Weights of a small GPT-style language model, trained from scratch on English Wikipedia.
Architecture: RMSNorm before each block, rotary positions, biases on query, key and value, tied embeddings, attention and MLP in parallel.
MLP neurons of a small language model. Each row is named by its layer, matrix (gate and up: input weights) and neuron, and shows model dimensions 224-287. Each number is 50 + 15 x the weight over its row's rms, rounded and kept within 0 to 99. A neuron's up and down rows have the sign that makes its largest values positive.
After each neuron's rows, "fires on" lists the tokens most often at its 100 highest values on Wikipedia text that the model never trained on; "fires in" lists the words (lower case) most often at its 100 highest values on Wikipedia text that the model never trained on.

L3.gate333:44 53 30 42 29 65 44 36 58 44 43 53 68 27 61 27 28 42 51 83 52 49 43 54 48 26 46 46 61 50 74 24 56 50 61 67 56 39 74 73 50 27 43 32 56 52 63 26 69 44 30 54 46 18 39 49 77 58 73 44 48 66 36 51
L3.up333:56 76 55 55 35 32 74 69 38 54 53 45 87 44 30 60 40 37 45 33 34 77 55 39 39 51 31 48 71 32 35 29 40 67 64 43 34 53 27 42 42 71 52 34 84 45 34 59 36 46 47 62 48 37 50 72 63 55 60 58 90 27 27 62
fires on: "8", "9", "in", "6", "7"
fires in: "8", "6", "9", "7", "robinson"

L3.gate397:56 49 45 30 35 63 61 50 28 58 57 18 42 67 37 47 76 48 36 53 19 50 63 34 52 30 46 43 39 41 38 54 47 37 31 56 25 41 52 37 62 54 40 36 44 26 46 43 32 67 66 70 60 27 30 60 19 83 53 58 48 53 46 42
L3.up397:47 29 58 44 48 28 38 39 31 25 44 57 49 46 62 65 54 69 68 56 24 55 62 61 40 46 52 40 64 25 65 58 52 40 36 79 51 27 33 60 59 62 48 46 45 54 46 43 35 59 71 30 60 38 70 53 36 73 42 34 58 47 35 49
fires on: " out", " back", " in", " given", "ast"
fires in: "out", "in", "back", "given"

L4.gate5:61 42 40 64 58 35 54 32 54 76 39 53 35 72 42 78 48 81 63 65 35 30 50 64 46 35 65 43 43 51 50 58 54 65 69 29 52 35 25 39 46 56 47 30 49 65 68 65 65 24 46 73 69 32 51 52 43 59 75 63 50 61 45 34
L4.up5:40 55 87 50 60 43 41 54 67 38 39 44 37 35 68 82 41 47 44 47 21 78 42 70 64 56 67 27 40 61 52 60 39 76 47 44 26 58 27 35 45 61 26 60 49 52 43 35 37 50 63 47 42 46 92 39 64 43 31 56 48 68 58 54
fires on: " to", " as", " called", "ing", "en", " station"
fires in: "to", "as", "called", "station"

L3.gate420:36 33 42 37 52 54 54 57 41 67 74 75 30 53 53 47 35 57 27 53 53 38 40 29 48 43 62 63 25 46 41 43 43 87 44 27 43 57 57 84 41 42 62 17 37 42 75 43 50 42 45 42 54 56 66 67 44 44 45 58 48 69 49 45
L3.up420:56 39 48 50 45 16 47 61 41 28 23 70 46 53 45 60 67 71 66 69 66 38 28 43 62 26 67 45 27 52 79 21 02 63 46 38 53 51 61 51 57 38 59 43 50 49 65 25 49 52 48 48 56 24 49 87 60 34 48 55 39 56 58 14
fires on: " He", " It", " cons", " She", " ins", "ep"
fires in: "he", "it", "she"

L3.gate803:43 79 23 64 41 28 71 72 52 65 59 32 67 50 52 77 40 43 51 94 09 42 42 33 48 40 27 40 49 35 45 61 49 60 29 66 42 25 47 47 63 55 52 29 46 43 42 61 72 45 41 53 46 62 42 18 31 41 26 27 44 36 42 81
L3.up803:37 57 46 47 54 58 30 57 70 42 49 58 60 32 34 74 46 54 28 40 57 58 49 67 64 66 43 62 48 27 41 58 54 42 41 46 20 64 28 61 42 29 55 39 44 54 82 45 54 55 51 52 60 54 65 35 39 38 16 24 35 63 76 45
fires on: " for", " For", "for", "For"
fires in: "for", "formerly", "forest"

L6.gate761:50 28 68 54 46 45 44 58 62 73 64 54 52 67 57 42 54 50 65 64 64 37 35 68 40 64 46 49 52 41 53 63 69 89 72 41 58 53 21 30 58 58 75 51 52 65 58 22 49 59 57 56 54 58 77 24 45 28 55 47 37 46 87 44
L6.up761:42 38 37 67 57 48 56 76 88 46 36 53 52 23 37 47 70 49 71 73 68 98 49 46 58 54 36 25 50 61 61 29 46 57 43 17 65 68 78 35 28 54 39 58 46 33 59 67 58 30 62 58 50 51 30 44 50 35 50 46 50 57 63 49
fires on: " on", " of"
fires in: "on", "of"

L3.gate710:36 59 50 70 67 41 40 76 47 64 41 28 21 36 39 68 76 81 74 56 21 47 40 39 62 72 72 59 56 36 62 56 86 70 54 69 35 45 61 51 40 62 56 36 78 52 37 44 65 62 57 59 53 47 41 57 85 55 43 62 22 54 73 43
L3.up710:34 43 65 32 42 22 73 57 44 42 49 46 65 53 53 21 22 43 45 33 46 78 41 43 50 73 41 41 43 53 40 55 24 53 56 69 67 67 47 67 64 40 61 52 35 40 44 66 34 40 62 70 46 47 29 28 62 27 49 66 46 31 37 54
fires on: " School", " school", "aw", " field", "rew", " te"
fires in: "school", "schools", "field", "grew"

L6.gate369:44 70 69 35 40 41 46 52 48 54 58 52 48 46 53 69 09 41 35 46 55 30 49 43 46 42 53 49 66 58 45 48 46 69 61 43 39 29 43 60 72 58 55 60 48 48 70 38 52 79 36 54 36 14 42 61 54 55 53 47 43 69 70 27
L6.up369:76 42 39 41 28 24 61 45 42 27 40 55 62 50 39 25 17 45 47 36 33 35 63 68 58 38 58 57 55 62 68 51 41 51 60 41 49 65 64 42 51 58 60 59 51 49 45 69 56 18 49 35 49 45 58 30 68 61 56 51 49 45 52 47
fires on: "6", "8", "9", "7", "1", "3"
fires in: "6", "8", "9", "3", "1", "0"

L4.gate165:40 50 36 67 40 54 60 28 44 49 77 37 43 34 55 36 75 50 52 83 64 46 31 27 66 63 41 45 17 61 31 56 50 19 31 40 60 46 69 65 58 56 66 32 47 55 65 52 48 64 49 61 28 81 48 58 32 54 58 22 44 36 37 67
L4.up165:59 72 39 66 34 84 63 49 52 49 45 65 56 23 67 71 76 32 68 46 37 14 34 39 76 59 55 31 50 59 49 57 28 47 39 47 42 57 16 59 57 33 43 45 42 52 44 38 33 44 50 56 58 77 51 29 59 49 53 45 28 39 48 68
fires on: " for", " For", "for", "For"
fires in: "for", "forest", "formerly", "forced"

L4.gate292:35 49 61 44 52 31 53 54 19 44 30 75 50 64 57 67 35 55 75 56 67 36 66 62 36 42 63 41 48 35 51 31 45 51 49 58 65 50 69 41 55 43 66 22 51 31 72 42 70 26 69 53 65 25 45 29 38 18 48 65 62 54 54 68
L4.up292:64 67 39 61 39 60 53 37 44 64 67 43 63 63 60 46 07 52 28 50 48 51 49 70 65 50 33 57 54 62 44 48 62 31 54 45 36 43 59 63 64 34 66 46 49 51 77 58 28 62 42 57 70 74 42 75 06 54 70 63 49 53 74 45
fires on: " are", " were", " is", " had", " includes", " of"
fires in: "are", "were", "is", "had", "includes", "of"

L6.gate612:44 48 63 60 72 45 56 58 72 49 68 47 46 45 58 49 46 62 51 60 46 43 63 99 56 30 56 66 59 45 35 72 21 57 49 40 38 74 58 46 53 44 39 56 66 49 62 47 67 52 58 68 78 55 67 61 60 46 22 28 54 42 32 54
L6.up612:38 66 72 61 56 41 61 62 37 38 59 57 72 66 59 71 16 43 10 46 52 69 53 63 44 47 44 62 48 57 74 48 40 76 55 44 45 62 58 69 47 46 61 45 51 19 55 58 39 74 48 43 25 38 50 59 69 30 61 52 47 41 46 52
fires on: " called", " named", " name", "ame", " call", " as"
fires in: "called", "named", "name", "as", "call", "surname"

L3.gate236:72 31 56 40 53 58 58 47 29 63 52 62 60 31 45 48 41 45 29 37 57 62 76 49 34 61 47 53 25 72 46 89 30 57 54 26 68 37 63 42 45 48 63 40 50 21 72 72 51 47 52 45 42 62 63 42 28 61 40 51 65 60 44 35
L3.up236:49 39 49 65 38 36 99 46 52 61 55 71 49 37 56 13 76 87 19 79 36 56 28 47 60 62 53 53 41 66 73 76 37 75 61 58 56 59 74 68 58 36 61 35 44 62 61 58 74 46 41 83 32 44 64 60 38 33 30 53 44 52 27 51
fires on: " who", " He", " She", "He", " he"
fires in: "who", "he", "she", "health"

L4.gate807:37 46 52 49 41 35 54 73 55 50 34 44 55 32 51 38 61 61 51 39 43 78 45 46 43 97 49 76 40 45 71 58 39 55 37 57 53 53 79 71 29 59 33 42 57 73 44 28 56 54 33 48 66 25 75 51 53 32 54 42 38 14 60 71
L4.up807:59 62 44 26 51 79 57 68 34 51 32 66 57 74 73 27 42 45 73 47 43 53 49 60 69 64 51 55 57 03 17 43 28 39 47 53 42 54 31 52 33 37 52 45 59 58 37 58 25 73 51 32 46 36 67 49 67 47 43 52 40 36 41 57
fires on: " women", " people", " footballer", " men", " police", " players"
fires in: "women", "people", "footballer", "men", "police", "players"

L3.gate69:11 88 42 48 39 61 65 36 67 58 64 93 37 54 52 52 49 46 65 58 68 39 62 74 49 52 61 35 57 56 57 39 56 47 56 51 53 43 59 78 66 46 47 50 40 30 50 30 31 75 56 68 25 44 43 84 71 57 74 47 32 50 37 58
L3.up69:57 25 38 27 36 49 53 44 58 44 40 44 52 58 65 59 36 35 43 55 49 30 24 21 42 43 64 27 43 41 70 53 38 39 29 44 39 45 60 41 56 42 74 62 43 64 38 80 55 57 35 41 56 21 51 48 55 37 62 45 22 64 30 48
fires on: " of"
fires in: "of"

L8.gate71:22 30 57 48 60 67 47 30 50 61 34 53 55 54 59 36 27 19 52 59 48 65 35 54 39 49 70 66 10 30 61 62 23 72 23 58 68 71 36 38 32 49 37 29 37 74 46 32 35 18 58 51 70 82 56 37 27 32 51 67 43 42 61 58
L8.up71:44 44 57 62 34 51 09 40 71 51 41 69 43 48 40 43 38 51 56 48 52 55 24 49 33 75 56 41 45 46 43 40 46 71 54 39 49 51 53 24 48 56 59 47 32 46 18 63 30 64 42 51 55 54 64 35 17 72 55 65 65 52 68 97
fires on: " on", " in"
fires in: "on", "in"

L4.gate754:62 71 58 51 56 37 73 54 57 51 58 45 63 50 40 69 64 34 45 39 47 54 29 64 41 64 46 06 48 46 41 31 51 32 75 83 53 26 55 38 81 60 25 49 49 77 54 65 63 76 55 41 63 43 40 61 39 49 64 83 51 67 42 47
L4.up754:33 76 42 50 28 69 56 60 79 67 66 54 54 59 52 65 50 43 54 77 27 52 63 39 28 60 66 36 40 33 45 71 47 24 51 55 54 49 41 42 48 68 72 53 35 43 45 46 37 53 39 36 73 45 45 66 35 51 66 88 63 54 52 68
fires on: " of"
fires in: "of"

L3.gate199:70 46 29 73 52 32 38 55 53 69 55 60 43 33 64 47 40 60 69 54 77 41 41 54 34 54 50 48 47 52 44 57 45 46 41 42 41 63 64 55 45 39 36 74 29 76 50 30 42 43 33 50 12 35 51 39 55 25 34 68 30 55 60 71
L3.up199:43 28 30 37 21 29 33 67 66 61 52 61 75 38 54 60 55 60 24 83 55 54 67 67 58 50 68 56 59 54 80 49 55 45 64 18 38 39 50 82 17 80 65 43 46 30 44 52 43 62 35 74 50 46 40 41 45 79 38 44 34 62 32 48
fires on: " being", " having", "est", " of", " first"
fires in: "being", "having", "of", "question", "first"

L4.gate341:51 60 31 36 44 48 59 64 83 57 68 66 52 50 23 43 47 55 60 28 46 68 54 60 91 42 23 43 40 60 32 73 66 49 59 49 48 33 64 71 58 34 28 32 51 50 41 39 59 40 37 82 60 27 66 61 40 46 45 49 36 50 24 56
L4.up341:81 68 35 54 49 52 41 36 51 29 48 48 67 38 34 51 40 56 41 31 69 43 53 29 64 52 51 40 53 32 68 33 51 45 43 34 67 48 57 85 35 46 34 43 57 41 44 52 58 49 37 56 37 65 66 85 52 61 54 69 57 44 41 56
fires on: " national", " military", "road", "eral", " government", "ilitary"
fires in: "military", "national", "government", "railroad", "federal"

L3.gate346:12 89 40 44 64 71 55 49 60 51 61 24 29 53 54 73 27 57 36 25 59 69 43 47 23 44 60 65 50 53 40 63 55 36 57 53 70 34 49 63 53 51 58 38 55 63 36 38 47 43 45 63 66 31 56 36 80 54 56 22 36 49 40 74
L3.up346:37 31 19 40 63 44 46 56 30 43 43 28 34 62 76 71 61 86 37 69 59 32 29 39 45 37 46 74 64 56 37 55 34 77 52 67 52 37 35 35 66 53 64 61 56 47 41 64 21 37 54 35 61 25 75 58 58 33 31 65 52 48 53 61
fires on: " women", " men", " every", " that", "ac"
fires in: "women", "men", "every", "that"